From a checkpoint of a small transformer trained on Wikipedia: LayerNorm before each block.
MLP neurons of a small language model. Each row is named by its layer, matrix (up: input weights) and neuron, and shows model dimensions 202-329. Each number is 500 + 50 x the weight over its row's rms, rounded and kept within 0 to 999. Numbers have three digits each.
A block is one neuron, or neurons of one layer that tend to fire together. Before each block is what it responds to, as a language model described it from the Wikipedia text at the highest values.

Anaphoric time/manner nouns
L4.up596:496427484496516520509534611557467528546557514521438458489495459379501522426463521452463561457477491536457535540504421454482493531570548489457446478548419484540485487498546428506519496516563547495560422283498474476512490491601531530528474491477513464470444494468486513433450435520503543477533480550469456511483435549541464466439486599476432472529506470531487490470436517537480445425596
L4.up744:446435509487492501482555581465540522508533457524572483449467448487561492579528549549501567535500553479491504446499510553493477446528528601439524403425440383481518494471467490598492496546544481421555480324472478468504451582461507411479457434479474494488605487567462519412517431498486508574626579501483536466438540490525502405580517501435375489482522504567532442400464619564547442468557
L4.up958:387504498540540402502398509519383455449575396459541498541473495404467413539551575438417506543550424412521521481509525539477476564481579487491569510522522453521574421566626531563487549483489532471493439453474558513482436592577482615450548515539444431562400500566552478551527597481506530493527507401524486492464506543416480512507510584492428440556523386460566533418503441427462427576555
L4.up1139:450536523425402511404499505526454479376446448449494490535412554496416488447561505537480433454566468458595589507453454471585511506500487476531446514505503471569571468591568484513480479507487427490431537468511491481520554472526449453427487487584502571551512490570557525411509404407511483523611541546496441443549443485524501534465499489569522368497474386505472477535492516551396496500548

Comma after introductory phrase
L5.up1310:515492477558603470483515561498432546556527491393467526570526509506411553521443593386552552549477408567539494461472473496562552499442455505472432551465574438516519503511562465544452570380531534437422490488491567492454534480611493561492505532516467474481495568506507463412518528551431462576582452494511541484420537492448515513557466479381475433470471478466424515484465515475520433480485
L5.up1600:499507488506486417486462543450542590520509533486528505525458482413442561449457591516562523615487408428539526514397465534535551477536513552443489464440430498463515458595494458553523529477565553529443547442528501459511500562585441492462502455536491634491444549561517485408520535488479445498558540425471535432468631423484529474458471563389500458441413432550468484551479572519486453484563

Object pronoun after verb
L4.up347:532444508567464447590502423454543532568474602575500598532507547479524506528600561511451527594495463423459470532549590509487458545464537422452522518508519553461520477412480577510462591556529523516602517574559571522496558526449588545517473478424506524479536543531475436556538420609543537524536483481543491534587555548507556491435528521493463557505515510426460528513487501461569499510486
L4.up606:498432483525456502525489389514534528556534515518542560572528442499384422535552557441478483548451479370554475535495577496472506525462541393481508533529526521483515486545477597565492564516496522550492512470654511572587610498380551502411396486444448525517506506536526509554555433485532523516535484413458511512528553498466600451447477447512373517587563428415417516547416497456518508472545
L4.up1055:441491475510443478473507514554533501486523596478416586515469458471534412486467471407504547486474441543388598569565454548424444455562596473378519519556523349463498473509494559487553504481454451523491520473579435533529515459405549447474546477422457509507450501509579580565490567361531511507360511508493502669545474479490561482517479483453461558505432452424447465533469459466536458547540
L4.up1299:467520548502518492498445502589524459468538502387580523418476499517482488552496493441503544540481526521684478632555456483506486508478550442479546516525475529500476494458509552511445530529477556455623485461364465554639627493465509398516493487398531518415491457549571482533532441570559592504491522482539565466496549509448557547455465557525515395525487559515486554507519421416539512502526

Names and table cells
L5.up662:468529536433594519490482553471484539501493529505448518426419566502580518514542458402485487518443421503437525607524488528451496509432563477493465617540523495472504441556488497521477461562453507487471468639460432464550468497546490449493526502538618466521399457449504539432437515457474536451468530553495430564554561465426405513529510465505536472505445529559450331488508436491481509481577
L5.up1314:526431499417532593423551533546475523524559461485610498465533573468505493463563540472533543597432452455440551525500484517446444554496567590461467661449489507432457481555517442526557462500477488439496526660479472533454553522531516438499576487548534371500443503524561436497431532500510385461464522478474488597555680446494478524502487446507551461512502455485460409450428537445559476485565

Year-number completion
L2.up164:518505514540522438462493459424583617526556470413529516479478497499558396515520563513493491586608521513501460418390540536386503555541546442484508468516442471505457539552566429540566543422583488521498518386544618536486508452505496443605484520401583494502577460444486584457503460536488462488519507437452542463501533495487513512460507567476481465496427555530487389556470464461491397482556
L2.up198:443469417427479449448532428564449549553469483563638555470483512484458486520430416520463505546548486428536510603499448525449495489493507556447516469457506433474520494476488519493573549440491508519458530444422512573512497511551535501431465524533414478419443438412496463583472546506505556540545423508530445502481556550443544556549385479485474528480453471557551465582575487494561520496408
L2.up218:519472483476526509491530527486532522506536513483541524476468511518485497473470525553521493498506491420509534495513493548392485402478558438461552376444422513487480479506458513621501617562564511649489470380462549492528457522589449469489577537507585511401524424521517533518487477524545502398511508477463464458460520466571523591515396583441434483509444444434499453589501529456482491510557
L2.up416:482449523474487472561458501560519503460575404517522556492418541490483498483498558567512524498482440540486520464473486527491461529449569566582436610497442435523558503484508451514452566491478554565441434404478486528540429423575479454513500563519508448482499516436500526527561435473490538464553553529481463434432522487565492580462444500477494504544531484532521411544622534439622538484520
L2.up455:487481490501508513506549500430464479553413490630547471503467572468520410530453502557455594502458452482527585555482449559541564474495560489403571498481444428521516472544483482574486485456560492587390454433555533565484403534564567478551540421542440518521568521491514552595544436457456486508464425489516514350482535414612514523564522572487496521535507504500422517519518544548450494455409
L2.up737:542478464546539429494504508549540471477591421525533544471553499458450464555484463538445571596441489521486470622485439595559462442436449469503477460581421499556551456509529510619478582563488516429604492411479473556514483456526529539514560496527499551477527393581522542574495459545516549475480399487444405456522514515512502561438472425522575463410507530604532461511516522580483524488542
L2.up1109:502480487412464490492480489538560521483498471511510499437506572422570430507463451532511550443572569453474487535440494505479447409569511454556452544447415518577379489481405495502515518513529489553459478350566490549564560495607458457541526534510441573474490451509495600594459456528477452546466555534459458419479534400509526487437494553574427513500440470552553460598563544532507566548564
L2.up1472:563555482419498532532566576550439592607471500402592518415453441497565451506514593512444539509499409506468516461478529481520508394564598527441469534428412467462505601557529442480488551464513535492426505353549444526580533439535509411530554510544511449575491516582610549493478432489491509461513485498514543527472465470451460525491532525500507475512496589530523470474517504506504407460486

Object pronoun "him"
L2.up139:543487521461449534497520555554504485553567495486605512550485513548529407519419521512547559459440440505609486453425455407537523538520507662583522557523456515476499613440486539469569516457525435541527573539533500530439452618477482515500514509543535490530506423567546464492401506569508501560529510521485546545470498511544541559513548619466541425512486520549514533484511524509511504496505
L2.up339:469477505541463578549469496570537422432570540517486556484520533459509439490484456507572536580475383538478410548567476482512507504481573513357456548454491508475468398500524505525491509476503517599481524539525446495506517451470479426483516440502491489464547502461540472471430469578514530494464534481445497534536573406445577464576528403551482475528439446464475453498501462537577453489465
L2.up1009:482470543594503447536347483463465495474537531416503473494459581442458496578461527449541464574516394502574503471475449509460472480485530490436509463500503522469504433519506490473520491470495499604549525431598479478434428509486522468461525477456510451472532474527565488461427464647516536411477463457434468450510583452526699453564517507461428426460515430489487518457464502510618488529484
L2.up1160:524567500443515554497555503512501430490557519416469504513455568527536439376466430571583522485449514589491426502475527427476538593400502553432439504436463555452441439473529467548538430450545487500487514535512528503532464512462371464459551486472462544484465485455517568432475388560558436460591473486524489472497551480601547535423498476516532491516491400441487506551519476489430452515483
L2.up1323:495510537526485535470546465533477421519512531524533408534467543512495462528483488492521538473446419503514433532483510455508488494482603549417465520565489486451400442524509520480506521446497563582520541522474474517474482490443465447494543465513473538462559425508565455484498459597525474541504557529477521581509537375517602500505534429533551486565495478528450403491518549465530374443473
L2.up1382:499534477446460616422525538542516500454479550441497527546451439533489385545496450562533517499442469524450469492447455403515481441493550564482450495458458515497435507498569538560557530452499537546483508492547519528487529462433399425361528466479449557465438448444474487532497504464492457570502522553508502490408523500430438486483421426557584506552502492523451478520473479471421455483464
L2.up1759:517464554520510575389407555567482461491553526516525481502452529570575441417522515563547544497496440563587384504545433450469546474472512504403537492495513473499470492513510472492576540471494540469492581489487576484452439544453384419497562478478460539482429494468613530506471554587516453455502429519475474545524536421454429560497561427491427472528486476499517557499484448557568471508482
L2.up1770:458484525516501499483452544532514532476529550558493446563411483612531497493533454601488458409480431485455490526538448456474450467474462509566484511439467492462403540526511496517565537477516483573451539503440474459497519498483493465443591498507455564488457496515488630522458612519593457497520461509517499645521497414437419550526499435537544451538519523492468482527481535489461464542460

Name pieces in lists
L4.up154:483513584551539501532459514536497496431460496562453478481411529475530436580592558567536498477517472528468512473448469444487514460511376394525555496481497493457521603540556431466569509425472521509451504629507518535450539418500458496472498532561434537602486482573511463512552493547475416561585493472442508421481509527562440488471490500535483578411604481499413436560500476457492513515487
L4.up400:536494528449463549512402495387471538499405583512457490540421498457516384491498529529526425505449491553495394547474434513444488466457539392536422509511468496481509574555553361522506478427531501416467411567541533563515586450555474468397486563532509466588543438518478524493524527476514454525489596441455498520490537540500549497485462454538527444495504536505463400538569474347610464509506
L4.up404:525522545493559439514445578546501533497466529558375489559398536529523491447454468487410449510443471500561401533571467517493487506583555564552466469536500467489451533581540363545364585425509541464472455426500464549482582606553372494436505541458442511551494445453533555500523584586446449615541579461498498581422586490470450461490481473498470507441503517548480442497466529465522481557532
L4.up652:556451538541449578563450523426480443429448458522485459457343387523478513489546605493514496456515498499482494542509535477556582467541418395562429428490458452464434555490559386490502514473477502502454463458529450567441628436514497469453480509484436505627407456445580475520549527508529397565488468434413485405446575478554569448506503419511494475466415431507445470542563531558481469503556

Mid-word fragments like agn
L2.up35:435493553516435468523414544482550535440458483530515528575405508550612537563475541529496450439522492486513488500555429530499542505494509473528546446539529428445516433483529505476482519459589450465576493507504466453451395474437558499485498508455507456536480483530511538560498517532517487512560468526531478469475448482491533394688475548499555544529476560447497551534488494463485523429482
L2.up567:489479488575502572551445534531525500460545527492508609507465600537567524479473532506528466569577419553553496525544427493482548437494533550513566428464485498479441483423526458615456544529563438574499565544451498473454483500511582497467519485449412472525469498514431539519367534570508532476567447501510507422517483463401552464730538463422488387465426501459567573540453473502600498484491
L2.up822:589512551536522484539528557530447553477523496433552560487468539446448521379460487567492481534513456583599487471489450464410507576519509588508470543442473511525469491538543453556475496459493316566503523533540454478475491563568552533474485455523474445540488485471459455561409486521480436443507448492479515384516571521431617570574492573403579462491502493559562535549591606517491491522546
L2.up1254:507477601516471489519443484613553503436448549492630515507479579472467434584453523488457503521474539518638447506360490454460480468514606528444481421394515495486443526512444503517420486476603489566496497538595573486485529455443523566476509447466436443480496448500530472569469531531469517492500505547492523423396487489391630464595431455434506507511511497576441516513460547523492474498525
L2.up1288:552513550551508463535479515537499461459513390470547521466504539473518494470475504409511472500475491530688480467476466532437491487482611458457506434462469533482470408476485395552515423461602476536526526474596478551471408491496496540510538485467511501449502434549558507538442531632475550391497453506481461418442538512500762460526444424434437449512488446497442545486447548497537457462512
L2.up1560:497524547528505466512446467515471486493511472467593522494498528482442469539470469412503472448469497531649414504454495456524474469471571491486471425487479516537443465482508443548506410463617485533492469514479541508534447498424463507515529460480403482455497426538541516554492509568484556438571461496470491454395514516508719478515446462464486480527432415483443512482484485512571464475538
L2.up1811:399480511404448466498437516476517477525473486518518515473461601545506444516464498490464496478500504540666436462434555511494500461515507510523435502452509534550564448412476515524491467406551387592541464587474473450550482444515560535494486428446479451521518530529515459572542487544492473471597403512461493414470492502462543537514449487443525511537476479490478524495438519479548550513530
L2.up1914:515519601539524504525591564565534548429506464462567537489502640574557465469471467428471471518498551570552457487445469485395479526482613478435493423423475542469529470427530438588493463482581449543545474554498434464501431452523560592487527481439451476510478482523515554555435477565460511448568450543574504486442517542441564501528424481434504481527464486529479553504464491487509513504522